python train.py --init_std_down=0.0214 --lr_mult_o=4.0 --dataset="wikipedia_en"
MLP neurons of a small language model. Each row is named by its layer, matrix (up: input weights) and neuron, and shows model dimensions 0-191. Each number is 500 + 25 x the weight over its row's rms, rounded and kept within 0 to 999. Numbers have three digits each.
After each neuron's rows, "fires after" lists the tokens most often just before its 100 highest values on Wikipedia text that the model never trained on.

L15.up594:522490511526515474518508510455492485502486500537487494480505510481508443504503510540484435535523463506524547553534486483539533553524537466503475502519454485504476493507497494512494503487534470448530509510486500514562567514487491488511493501468492529499473533499546478501498502486538496511505505503486539539467500504502495493517513549502519519456496472516514526449478495500448507489518469469549480511442489492484514480510498508488496471478520516467490504475472537512471531525502518519506503480500523489496473496505526548484528454464485535468489482477494525484508521542480528514
fires after: " ", "1", " −", "2", " +", "8"

L7.up761:522507510473509567494500529494492534515489515517474495498432522475502472526462506477494531497443512496526480457542522523499469482514469506521504484509481526506526523486467519487551528478513478518527541474471483523535505474483526505517473544481479509500480454455518486512481493526485472486505505486471522494514517471481512474484485494463502472475469446478522513511524504488473524490479502495482503489510522475471522509490526509482496502506459527505509497511519536516453521547521493432531441554467512518500505470505496491501526516479508476487485471488507527478490557541540493564
fires after: ".", "5", "2", "6", "3", "4"

L6.up178:497499500516546489477473487471520525483482492436529494519532511526527519495490488497534499495534450525463526535493508520464531482493523521474420490519497499476504546508502522527487502483480462525499514527507504491498465488499469472471492520518490496474521548504507529493496468572495491534494484532526552487507449521480506486447516459508437510524520497494484520527491479512497515474561528535494508518474500519514547520516497493492582507481521464527516512483485451485486488531496512483494538468490502503479527502534514498539515503515511490501508516480473517484494464471545509469
fires after: " ", "-", "6", " a", " high"

L11.up760:536484457509479500514483500453496499517519469479501476468497515544531505503524469551500520457521524490500493539479490470522505492494487484517472522493493493523500509491448525494529513470508489490503517526472537480499446534509497478494493481528491514494452506541485517508552510516492497534484520496498494475521505484526514501479483474523477488507473546463501510535536480518510488545488487530484499531507512529502512501562464503528526498485497514518498520484528487542509493518545500486492504469515521525451531504488518542478573458502496425535497482485431481512534490499485529499
fires after: " ", " de", "\n"

L6.up364:499496494491484463500504486489493510486510502529440537489484495506491512519498489514477481479515476489486529469458526512506476526513464540476522534478482491529495448526509468539479532459522477535491510479460514455507468489509480498513492506468506501502459520530483515542496499463488461535505500503467545516492475521488492481517553488494559494517473470500517457450522534508528472493512487477464457534530503473516440523500522508477524467512500516508485522497504465508523502490530472517506522473514517489520505520456515477510542532521503507470511521538478493526514522513472501494
fires after: "9", "–", ".", "-", "ci", " con"

L7.up444:482502496558485478508484491502488531469497496493482506525489534479468483501512496474518467474488487508488534532515472519479505523480495488486521549501500513461540479506493502539489458510478474529475500532492510458493495468471491481477540487469446541500493543468466502545514495497483488522507486478511457501520541486486513495513511499510459455512500440512461526539515493541490506481526523494489549456484544533540486545490480480504478502449505467553498485514477526465484464486536485529450478471466473484530495475496488528469512520481540482526518506497481502484514514493493489500
fires after: " ", "\n", "s", " is", " S"

L11.up224:510521510533508501523480521493516477506538466506485468513481500545519546492532463504476510503498500544464518513482460515467517439473485503467489475483514446512505528501538490506528511521511484511480479543499501520498495491512502444485522504515539491501451476490519465517485511515530494522524482530544484494456449516499486462503499492493482467493490454481457514471473519474498496514480532477496468538478484518469513523531522495496509516503489481500495466503471502505542489516519516499495475487463459496473505503527536498514465480539497507439478513582506508477463531534497501495
fires after: " ", " the", "s", " a", " |"

L11.up323:514547509522484460506503489506468515506472487469494452475496473477475538491530470465491467524500488532457505486513492527512512557507478493497482493487482467505513506518482530507522514493530517499472514533563457487451523517491467503471481479489521512545525526519489503451510484513518522490486483497516489464502477450522518520487524479491535493485504412497476506466527512557479434509483484537468525454506495526491499473470598507492487475476517508474457495509508491466501515474492509448534491492501492523510518522489479528504502493519545503499511524516512464539493513505490476492
fires after: "0", " the", "9", "6", " ", "5"

L15.up519:494523544469521499447531522460477497493481493535479467466480493500513480528464483496506486473492551483480562506490484496548494502504494518473513484495535505497559481510532488511542451492523493498523480515515477483466540499466518522491520493521485487450487479528511547503538527478521487499504499514490534487489506486513554533506526479502501482487509564480529551521499477498512502522505472474522514503491488504468514515520497502533459474513520476505450487491531525497475502496511543477493521512464510515528519495535477491533527533514532547476482450513470445456487495467494460513
fires after: "0", "9"

L15.up106:513507467519497504488543531492472530510503446499513486437452519512536474517467461500496483513457505549464546520545493522518501441538507512502509492533489489525497503536525532506500541505464515479507457453513488532479523490523487502511478499504475493473520500463525520526492504518503424516471492534516493501496516554505467503501516521485500502518493497487521530523527520477504509511519500494480461545487515473518464506549512505501487505466484467486539502482517489500477432575509532499480468498466535516511484510510504501484477538502522477500522549481534515521509519480494508508
fires after: "0", "9", "2", " ", " the", "4"

L15.up698:558495559512488493514494459536497516519526515510471535504489476479525529494499474498497513507485431523486484471475512497501506449519507518527495516466509508459490486515481507510509463511482503462500526484529526496513526434480515526525488485515479489523492482472565491454493473518458512491501493549533484543478528500493507545504533481479494533499441519481479505537533507469488453470511510489468528523494516446474508462495463512487514449533558480487514466442484531486541495502493490532479486481485480527472497517530515524508483523498528478480492557538500493475513506496501469460
fires after: "8", "0", "2", "9", "7", "6"

L15.up425:451510488496485508496497538494485529492509481516469545490514501477415476501516512523515487524461506486498522501501510524503517505556518514501503556510494504493433494460470517482509513533471478496475523479486589501515482462456527517488500484488508466498460523481513534526505496524481491508516497470494530491492533469525499486518500489527495490501478474471472523457506516500509475502518487460501484510495469485469472516522545528518509488472527531509468489501467548524482514483507542518500525511532505484501480514515507544530521525450510489498508478535487540519546473493456533489
fires after: " ", "-", "–"

L7.up382:486532530481508505506487482508504524515469521499488401491525509503535551544490531499537488502500501475493490531474520488516467512502478471472484508476469486468514512498517484493495471490467506507472495453473513520466478490558486501493476521475474505491541523487483512493519507494507512541519519485515517489458548481538502507489512432473475463486552517534509479471506523469496514545495501470454499492504479513479435531494513472525476501497491526492496499527476502510508469469500495485438488510507505531512486498506542493505500529518494478530513492516522472482534494493512516477
fires after: "-", " (", "n", " Women", " Men", " \""

L6.up256:462510509482519532539485491505467487525530559506487499478497524520503450504514509493500475501509479525531500485497490464535491501518495479550496454463470448497517491476497522504493471457526557514493528501496522560506521535489467489477513501525515487475462489513495508539507455521442482477509483505476493499477492535480501520513501518525524517536485544485502480470521492471550485506516486478449468529477484541481521501519465538513519520570489495453530444516491506474485512543514555517514466513472481478512505537529464511481462453524501478474515493494477506469474500517524513506
fires after: "0", "1", "2", "a"

L10.up835:526517506505503471513465505458532468532513502507542533446515486489459482492490485471461495467491476459483488484469534508510470489522517521504535498499498494524514445533529484501500465544462496471496490552486528451505514498512517507469499477489509499485529467498519529534500544480479491526516499560509490511491524517492500506486512525531468515514520465496483499493478479507526498524459486478529503477513490476533466506475520494493529466501478531478462479513471533446499521464498461516493538501504513498504473478476526513503535459476504514504553547511527506508489525521506523495
fires after: " ", " in", " In", " of", " the", " St"

L14.up351:468485466484550472561473528500500528527492533555499506497481529515486484509496509535478510508483492492542484512493502520479508541546519484522513544494489497494533477474492506515507458519520516498543483519484488538505512510511466511476546448526481492504505495489491502511518497501531511485473516531486503477480522478462466486507468495480447481470466515537491546519496496517499551510504456497511480547441524491513540505469495535512505500531512498504521502493465475512512489508498520527510493456530521493529532444441511503469489446475491515523513500515475483497466492508543473513
fires after: " |", "1", " ", "4", "3"

L2.up795:531512483511516530516468498473509487567493548507437478519516464529520509483478515477492464506519478512480492531471507492496475553519528551515507494463504515515455486500501561493486455504569471475449497513513481508525484519508459520512496515530551518508508528493483538512464496489511484486523501510491484479511452507530472495521486503513515506517494510490482487468496537493456508509517497554506502484513515511492501491515503505534505482512503492533533502494477498501533472513530506494516505502481547502490483439425507509486503486468518459530527493506481470453461473513558464536
fires after: "1", "2"

L11.up44:573492484535469489501498514498519512506534535498519530501500473481496482512498475487498476491503530468479482488525539545511472516463492479471486509466477485474491481467455504488474522510469481538510518513495478552459511473491509471512458500472481532507556461467471450495523506503522529526519513468527491519467521514475484474477541502515468513464472485501461497486493508488495484465465492519555528518501503462475492489480472475535477499501473519527506490504518506496537519540522502501497481472508514532518485484483517503492557533494516567511510504482519468548501518484473519523
fires after: " ", " O", "-", ",", " (", " |"

L11.up278:513500512499483495510539477465501506548525528512513486504488474479543510492478459482477505508519510472482515478510471504479526477529498475512489481499463544533490484515474522483512527495514489515489482494525488554492495444473510473471517512535458516485472458491506480471506520547472520494466502497489542456503525514489518496509465531490488520516495525496473490529527499545466521490532507506500488493498519535499538467522473491475472499508483539576444471488522448478480488521541495494493469504533551553524504433439557490526493523488549540492517503492524513516532515517518457476
fires after: "1", "3", "2", "4", "0", "6"

L15.up342:497487498528484473539520500526538497518505506522524529512496484521477534526502507532475499539483521512512500500419485531500497511539536484511526519513489529471494524509514497473496453494505539500500552485466511491505483455519489514504508530473456485494467518492497454492496449548503472475515471540477514498485517532559512526489507428477510489525492516492474488517481469496470522515499528527488407474507498485444521511479454541466552500504506486502508487494493523479479522518488533526524504534455515452461537497526494508450528434501517519495479498499493511504470489507511473525
fires after: " |", "|", ",", "6", "8", "7"

L14.up554:530483518548514493538467523497515458448499485474475496520505488513456510471483542488534512519478480500527485493510472481499502477520520544488462499531487550530470452516519478567511535542484487525485489520501537534465503447523515523501513516500528488465489501501516521496504474477464486567495515531467489519493502478499481497499490543479452491538477479485472523469498522505508498481521463515530534493491496541478555465478481512527514516532504484490490500488525511453507460534512536527533531526520522511497473498506481507515507486498545492544512530488490443510504493492506501469
fires after: " ", "2", " the", " |"

L7.up202:485483465532520474514499519494493500494517487509480534493448503506494492500511536519489497524532504470510440479518537495483553507497486511497507505554465472537501528515522495529568525461537493482501487484496503498514474553548484531492520508515485508503496475482485542473509521524514511508465523513472503511515484547489533471519442489482495544511491512470509516492484514471491507484501505512497464481471503520507483510469531466525497512504469495502489514426483508472492521438492493493468528511492478567479481493537529559478476477497527497445541517546491495473507502513493500522
fires after: " |", " the", "-", " ", " –"

L8.up844:513486486490551512477513502549499485487553466475493496448450483495537530508519447507498536528550516487489513507473508476514490504512442458481498538445516496430513519495539528480519508472544485523452522485473474464462491513490501514546484523465485523508524493501502466491477506549496527495506516507523534456493553504495475494528514486475522508482513470533499524491437502529494443507539513496492536476468549496526494452497513509504528508499505453494493533525530508499492524468465519508501538478462501493498537499494527518501520493473514519494500480468496518505497521507522518541
fires after: "0", "9", "5", "1", "7", "2"

L4.up126:505524513464501531510497503469516511470492477473510499463503475526469517531489546521481499479479524451467457466485457505459552498511501519549501456495499493501513499493463499537530474557466500470495531513509527479507512498502501507470477515464485518509491468501479497513490486517526484499484512518524470520491518530495470521461496502509529494499583495529515482533509503514513500548495521507511501514513491481494431504500500514492503520476508513526475513505536490493577467466516477496477516466539538523500534478512542479452507532535486467468431485479525476510484508454487494502
fires after: "-", " \"", "'", ".", "\"", "The"

L8.up199:486514517521556492531472467501492532472485489515483482476531512538526486489499460534451531499482497477491502520519508487487508506495497530506500504540506504518549504521504511485568494494492513496501529493498470521521486578506480500505500507530488473508482506532505483465504498509518496485479538471511503498514541526486523495527464509455506507458516447481514543435524503479500495487491528523478528449502525494529535518543526528498471493485483503505478502521500489469475498521453472481487506508480499503546461499555461522497492502478524491479491424533509536468469540488518504470
fires after: "2", "5", "4", "fo", " Go", "3"

L11.up534:540486517513490480491522500492495502506536481500466526513526456503487492523512474485452488502520473484466492498520517498463508560501508533484483484470529515500497475521510481483466517490472511505463477498470490517498528482472510505477489489492504477496470495471472569528519475508503523511512519484523497524483408495507479516475492522524501507490485549520517502538567485492475494495505509490508528447491529505519485529459450465483485497481455528491490487491514543493482508494539454527541511514486503488536519534510525496563553508530522535526567474523492484500545498524489522485
fires after: " ", "-", ".", "A"

L2.up579:511456477509489505491496471446515504511524479494486493534547514498538505533467439470509463489529483468492497505499495475492524477499487462493501478472517471530534466462490460483540515485521490503497472538498466513478524559502473517484479480516462520494523450512489538505487501469534490549461552507508477483479552475483448492503503515493514468505508473512464529503512470526511504467519460494484477477511462491483498510498500478478560511491513511509525459545492520502514485533466508514510493530523509536522494520483474486541524525467522486495501504519510503483462509478476519474
fires after: " U", " W", " House", " C", " St", " D"

L6.up548:501529511513589515496527528528496484492522546508499527497527517492511477524470519493446500491485549489456507490514526507501513471486510515494497463534504530509507518501463503497479529528489523476489502508487470558490532510530513475500452469551524497477491469487493495507515487484529526492517467543523507508450520485463468481484527481553483503527497492486497491489498509499495488503471474477484480461531454474526469511508482467480482489495514451515473507523484519465505469498565499537504471533462449512519498511476502488503479475502495486523489483505528514524533481526497525499
fires after: "2", "1", " the", " ", " of"

L2.up238:561509461536470550515524522484494476506488501488480507499507477493458521508533555452491524463500521508488542484524527540497506504500485531499494514472470571486506504483509481487449503487484546513511514470484497504480508497496502511495525505474512456531464479519508535527486455505483557507478492478491480476509496515506527530493518483507505499506515468538531528470495492497467528514491498557530497481463458487502461485496501477478520487573503457488493488530480511477494515509558468514487492533510513475480460493483550471520475481483518502480514491547433500486500477475478507504
fires after: " ", " (", "–", ".", "-"

L4.up335:499521546503534465489497495498474486458456465496533546506505506494527490511499499492517510473538485508492502514498547498496540512530529441500476509490490517529534501497503493447483494544521515540486472508545495455516519529533523457479529501531508529555540509491509513488537521470474470532506484533545498478500507482470516495512519471480508500527461475513471496506522459503502472505509509454498496475508520461545460505522513488465492463496519516492502488495496506464512494509521531508522538453537468494498499495490490484488513453469519494491498521479520499536451535511526534482
fires after: "s", "0", " ", "us"

L2.up56:504514468466517466483482493478512472506494498490512501494506522566525515498513478499490514478499440518501468452449485542477486504508531483475534495505518499488508517455488461529492513464498480502483512504508478459469518511481474528513504514517480513516496449480463527491507481537490414569534458526472478529532566487517499510481545468496495466506514523487537506483516503510479497531529510486527504508506461530513511519515539517518446530506498502529508438526480493464503530496475488519463493533537496509547500505510479493527496526503483517469533479502461527510497514511506531455
fires after: " W", " R", " C", " A", " P", " M"

L11.up838:502503501507505487454489473496499499539503490495506509497504490519528486487488487499476446457493510492519517515508530531501505487518533515523471528512522522512515531505494555449513506474538472475494509517540460557489517437500461438510487527479493482501509495437517535510506479512545505534511472489463506489531504533533487480541497497517523482512499495478441493537520491472514508535517473462492513471488467474491496536481488533535496480489517480491484519496506510490518514479494461537545513509470527452532495505523471527481481425539512516516460474505535510536484438495506455522
fires after: ",", "9", "7", "0", "8", "ö"

L8.up865:463512474514515492515533514519532489511460522489503483483528482536482515485497509464495532478510474519504527516494452501472533484538501493458529501509521494495518517472494492463503520461540475528491480498458546533465481507544493488527472521527529475497499467546537450459522508474534489534490507497525507517532506527448511507461496529511453504472508497497540524544518496505513495489481497475487527523470468476522503479508478494562468461518520495481518508498470516463480537528506543511450508497501538532441476495456522495490506521471499489483519514480493512538507516494560461512
fires after: " ", "-", "2", "3"

L7.up193:528473461489489523530531518529527499552460459499473483487472477487533477442508509470502471482499519503523494477545517485500460486500497485502470504493481456518466504470501502512510497515550494504456507462528493511478487465508524472495423515480495521521482479478516541533501429514505493482516522532535513494527500470510526505517542466477503477531491470493507494495516522490476506482498451502497514485484509504486475460454512493491475525480512456517477498512511480512491533506499479454454508453481548488522476524491529527463511550528499505525550488480526495468497491498464503505
fires after: "4", ".", "7", "5", "6", "3"

L6.up646:445462477523537468495487487530470561492501475531495488507451474491486531526512532490504507458464465504429510513531528507481525497542519540495469477494527446520531490500497488526525503479496537498526514529480437498469537540519518483503539477497469517500491499496479502505538497465480532480479510529477479500516517500514471549471474497483511516544471491477494503448490469516481529513515518494482535527490497535512452486523554535519555523471483505497452501489513478487459489488499459480499508507569487501463508524526488533488522493481488521529518539501497513519527498508490512497
fires after: " a", " the", " an", "-"

L15.up623:487515507524498483496474488491483522493491477538505513506524523452493510503490475519449543476521499507467522508545500494478497494491494521534507498467471459478530493496511479538528492462523530478519512495433522492535488482504499494524517485488480491478491460495506526504502479491469519468487511493458452516471505537501521534496536507558467473500507535477472499465484474479533523525506448556462504533480521515500516479505471561507545515500502454521536470487524509454494514480445547461473485483510562532466522525473476488475515471507506488477488531481487483509502470490470528562
fires after: "\n", "3", "1"

L15.up636:519472511525470497520545555492505469500481509520479539489502498491497446458466475501510515524518466531489517505491502501475488500484510547496473487486536459515507545456544555509493532502469529518472510538521471490498514493486458467516542476454465532482485485482510489531477497509523480516447525555525485554469463505461502493450519497506496457504496538518506519541520499516507474488495524507496544470497477467563526510509502485533511485509496478504464472493511493491506523502486515497531485554496454486504479521514477482484531544512513512526512520520476477481458521465481507497
fires after: " ", ".", "|", " I", "2", "0"

L4.up478:518534513503472446494485464461538488516473520468493495503483507516511485458514520493513492501502501473513561498462476511533483558521505453487491495499482485473497490509472479491512554499490507544514550510490512459516504508504540478505506486524460473503455493455475484494457494532461475501516446473484527494505506438462490490506519507496514509541528520548531491461502461524486500515490480531481490484539504497512505484492517485553523493463514515497492527515531550486503484567480463513525503507522460488513510500507498465527526527524546485493494557533506505547482488516470535505
fires after: " U", "9", " No", "5", "8"

L11.up554:485495493523502449502501527497488484504482516476539471533478532476477548503520525529486503471491528499444477547505532470458514495500512503489562511469494478485544485493488497482497433517516485510514472520477494511517500500473467489497538472488495500530495489545521496497504541471524474510537526515524492517457496502486492464508480524472504532501477480517464542479505483470516464480518527470506457474568481499466492503496540478506459504477517484497592430518560523484535488512487490516497491501523477471481473514483502501487496491538501513478503498472543483519509543509518467548
fires after: " ", "s", " the", " as"

L14.up809:468504505529506538501545517507512512474526492509567550464495467525538476523436496479526479526490448454526497501494494516502463521513473504512514500442496522511528481467544525474502472518505503483498505482486502463484528473491508474532525509514460492486569492470533485498524487512495483474451502553549491507498495521513503527508534509519472482513468513453538494538533510505498500489478455507499535467481505477522510550557500555464471516498496485501497496482520512493509471465512472485516517503457490488504520480505486528513521502485549502504515484453516493467484504497470493501
fires after: "9", ",", "0", "5", " |"

L14.up236:534529488502529505483474497550503475525532502514510529510500533525467523508460530487495518495538506489467493531504485498486483542501465508541463502499508488510470471513498522497504481443529477484476529483491500484508492532531452464472502479502455486474466536489481453473511479513462494514492527514543507555470497503513470491524512531508526517511459492479554495479494455531591491463484495502481523468471494531449510444529529479495514495542498519522510465481519516513491494472518492482495503494533495503531473510468509463540483486481493484505521483504493553468494488504532508535
fires after: "1", "5", "3", "4", "2", "7"

L11.up47:530498520523494527526542493485558529532473522484493532465518495493492497520489476535517521491516499512478522451519510498477495454495483539488542528484469517524475506531495520498486480541474491476529539486511484479470488509485513496464516484454500499545475487449495515517485502526501497511465537520530478504446531500463498519568512472529536506539509527508466512522516473428476487479465494473497501493523484493511501509496456484548531469458461510540492433466530455517501480501521496444521501524510500519551487506548480533502535511497498490476538508487514505475505516520510523512
fires after: " ", " the", " was", "2", "6"

L8.up671:508529518483494542478488488499493465522445536506490507537468485486520511472517519518471496501514543491491500482486509490450503510518509501552498513526510499453469504427492508493566483521477512489539513465500473520480491434511453480507498490494475522540546481488490467511512468523501488457511516546502541466508514526521500508493506468516509524499526515521521504563447488516491489473521518505490511560528528483515475493506496498519495515502463504490492461479486488475464540480508486540485460492495502481498484493505459509467513511512561488455537519495517484560553514542509487517
fires after: ".", "7", "6", "4", "1", "3"

L11.up420:513475507521500533470487504530508499479479492511460531525453480525533511513495456471475484538481544512501555475523502510518555519501493474494546514562485523518510514480502490494514493483478508525497519444454519480499498474508522513489502477496478493466510506515524503500506497516478486519555494502523538465512481496437422512491521486507498493448516509537526478476514490507508503476466494492493486487519496457514516508477517502457474497499483480447482487508510536526507494524500472518477462492487497505554473480466480556482529559488512524490512502501532525540508516496442495538
fires after: "2", "0", "9", "6", "3", "4"

L15.up741:495466541489488489486493528517489500546474508487508497528456483519535475518462513498536463482522491474497518494470509527492510441520539527489524498533539502504518521497498514457527455491511529560485490538543501488455523502489530489472521467468507475474488501499560501507510496474527534510518530505485532497539516518465497494493544526475464519487472494493508515500512533512497523505472465547528537466467502556497527504515492536437481477491500469505469479466498512493496476488517485503510501516493474457481554510515478493494476490532552511485502479467545461515520530520548492529
fires after: "0", "9", " |"

L8.up889:484523573522528500554470504522479486506527523506486449468473524513489453496454528501439475507510482541467529543506454505485500490520528518483487529490512513535515493521485531497495544525515494499485528497439470496458504502505472539489506513508470518528545528485513490515530508487513472501507442445509485516542496485516486526478513496506464488476502498537486546502511490461560531472480477502502467473520442484499486500491488463499517472498465497487496495520491476453493491541510510472469520486519490533553505515531481521505537511516476521526518499553488534506495496485459516492
fires after: "-", " (", " –", " |", ","

L8.up340:518535544485523515498512447487494466471494498490536513449482483473533562516478485529473515523499475480481526545494515522495520447493523481510509505506497478561460492517440532511483466511494513495503444495525488509496521532492521521522528505519509512492527483506520463459505481493507502504422489474515483458521466461463504501506545510516521528484525517491484493548529500495513496462454502509523508492517507477536483511520533504500484462450468490524463515530516490478575495458504466461494535529495472533489449473497517499507503507498527516501477535491486489505437494509466494482
fires after: "0", "9", "ang", "2"

L11.up721:531535532497479506528531540518508488513483505506481501472482420486469515534510491511488468482486490439477511490466496510529472480528537480499521507454505494476476490526501499535521541506526446498498508496502543507493458506548496500475527481490523516488481488577515534501487520496488476482509511534498517467521495511504445501499528501509527453494452499503496517466462549466460510516525498503515494543516491485509516497416494498508509442501520482501536505508492512468469508478511522511500533465474496492482508501494490544490519514468521487490512525503475464472544468464525495484
fires after: " ", "2", "–", " Re", "1"

L6.up720:457518458536481479492504512496492479500516478477490463446507489494474468491481502498531506534521518476519519503520471471531485488486518522489550543533505498487525521504573509522490495521496505475551514481466505487514510510469482523519478535487460505495479492482493546530451485485493510496555500489475524470518483472503501552486514533532532489478487517477550469494508462489508552509494532535484491525473502518511529496496468480533487509489465484528461498571545533506501432530527502473548490506492550502527531504515492488518512527500492513466487531492509469521497518502502510481
fires after: "9", "8", ","

L11.up446:512528529472493493512496507491503488506503535492457506462508521525455500490497521506512502498485508484565484494539445472505543497515501514527532498481505533480547495506499438500518504490498498500466550511490497485480505503510509529492499509497529415495477510531505484500503499468552471490515513481513486475549495509483474509477539491481500507501525520478489518529529506509482482489470474504542503551514433464539481466475457479477545463513460454482498522541512515462514465504496504519509520484527474474545442498511498514484511535518489493527461534532482469552520477495527474480
fires after: " ", " (", "-", "2", "1"

L15.up700:503487522536512465520500464542457469511510525542507451508496446552523501485514483489498515495549461482495463511476481543531519491511483507501472494485478527529489519522525468465463468482476499519509472464503506507528529497517430493517538485511475461537494489559542523483513488503489519506497478491490526513501466496519468547484506482476481482472473462516482509528502526489498514532487471543479492507480544507469539503505458506462511492501534532524491543532457514553492463513530527485508500525498489499487552471509513492417514524481479474481526486522506531516508477495522451519
fires after: " |", " in", "|", "-"

L4.up94:510503526493531498500572485466506520501498530487482485476494509519534544470522554506469516534509510483503486503486429502504499520504504461479478524458516531525524514518486490474533523511500482486520501478481488521506529530517482542572501514479461441485507458494533498496487475523464534487538516527500467483515475476478468486520545481507444541496482543504498503522522477503485529473456484534467508515479503491518506496523490498493494511516521510463475552499469516495505498535526522520496522516474489516514480518471490474526489548487536441496488539487508525518517525495476482479
fires after: " \"", " (", " ", "/", "\n"

L7.up560:524519482515500465499515447451484478522462492447463506502531448496499498521501439518446494514478481487540486510500424518481509471502483538480462496482478491512536495479491482536522526558503500503452501558499489485463496523486452518462505529524530538465477484504508514467492515495491452582480515497503479475518466523482521538495515519452522497499503480465489509495529498520513478499497525482483521515529535536493543515497480528509492542507524509495490500539519480457489514516539505513520512477485501542491495523489484525541502493523484531523533547511492496515491478489503529502
fires after: " ", " the", " a", " at"

L15.up218:496481469527501509518518467529479527499502481513492529547481487529482490465499468498529506522514465478521480455488498558497514515524527465519515536483521473529522495481504488469491495477522508522527521497460493503537503478453512472498533425490449521514471483450467487499458531496541502486499466499490482489480536493506502504493504503523525544520507468522496483483495505450499495497500531478490521524495506469509496516480493496464512480493479503429492490523550499563492504540488440461543486459550531481498564477470519545488513519481522522497526492491503495478467536506490512502
fires after: " ", "1", "2", "3"

L8.up510:498505479507489504459468525449506511532508477519523464457521526481490536494481492497484510486478533496499509493494500507517489502505493509481508496533535520483464518519525489444480489541507511530538530494441514484467474509496528528503499521481502525541513531498528461474513513521509491529452499449449474478490517515475524513491509439483484479531494464499506503474436498559512478560485495473508469522505462480416505505475465514491497541530490518495491487462519539464460501504467466501522474500521519496540526495490517523515478518503525498511480486498501560508550470486467498499
fires after: " F", " St", " W", " A", " H", " J"

L14.up627:498512497496492494504477557499493476461536494517511530498470535549457540490465517519480466504498518490512554522506504432466515513537484498482503511509536529487498522535495496539493472488476466493530475492499531480483465491512471525526534491491512527524476462474498525497506497521536511541489466466475463555528531503459487483537503494510491470528504460540489451471484499539484540501494496491505467474489497488505511490474509506498500491512535447523472495528485468483471490503505522558500484503517500529502495479522464481490484480507473533529487531467478499572472494533486450506
fires after: " |", " the", " from", "s", " by", " "

L2.up515:524495486528515469485475448442500488482524501456477516511530533528469499511498507520502500513533457454472511453480461488509536482502514489516489474463507514504524492512523536478474512482510529484507520497455489467481473484469537539454469493544504519530495438465479515472444463524510448520459494490482484510495525493454544542469454506466537461501484506506530510502530487501503518481513480524492518522506518540462486488513526482501480501518511487517490505521539505543478499524499498522496506513543517499498469496508487503508542519519512496533508522533492504459481491508512513496
fires after: " J", " W", " M", " C", " L", " R"

L14.up891:493475507523466508515491501480467454514522477523496495449492485457486475545488472486541497554502502551501535505478516473467522516536513518502515544503561492500530515509521481474498461547517490496468499478484484504514487468503513513517521467491486452482500517523493504468514482496491471434483507493457505481476461508490488511459519501545508474469466515526485511480479524509469523477500461465521512499495547497494526491497456514481490533427516503504452473506495485515516483522526544451508490530466499517510507513566516486519482494513507537501459493547476453512523482535487481506
fires after: " ", "-", "\n"

L6.up574:531504469466453509479494526477460540513550522455517519514477501516519505520500455523552539471505485534500480530493491477491543461509457497472532528462490516506548480464541477525515540526542489533487491477498491489483500483502457528513492486566494509552504507561472515522495545521480506477482521480495521454504505483497493456516537513492471481499456487490495475513509488534458497490465496472474475497468513454494537527524512513486467499474534510477501499427503542538481488507495526517487544506507525512504485500509500520510519520463503510502513502501461511485509469531506539498
fires after: " ", "'", "s"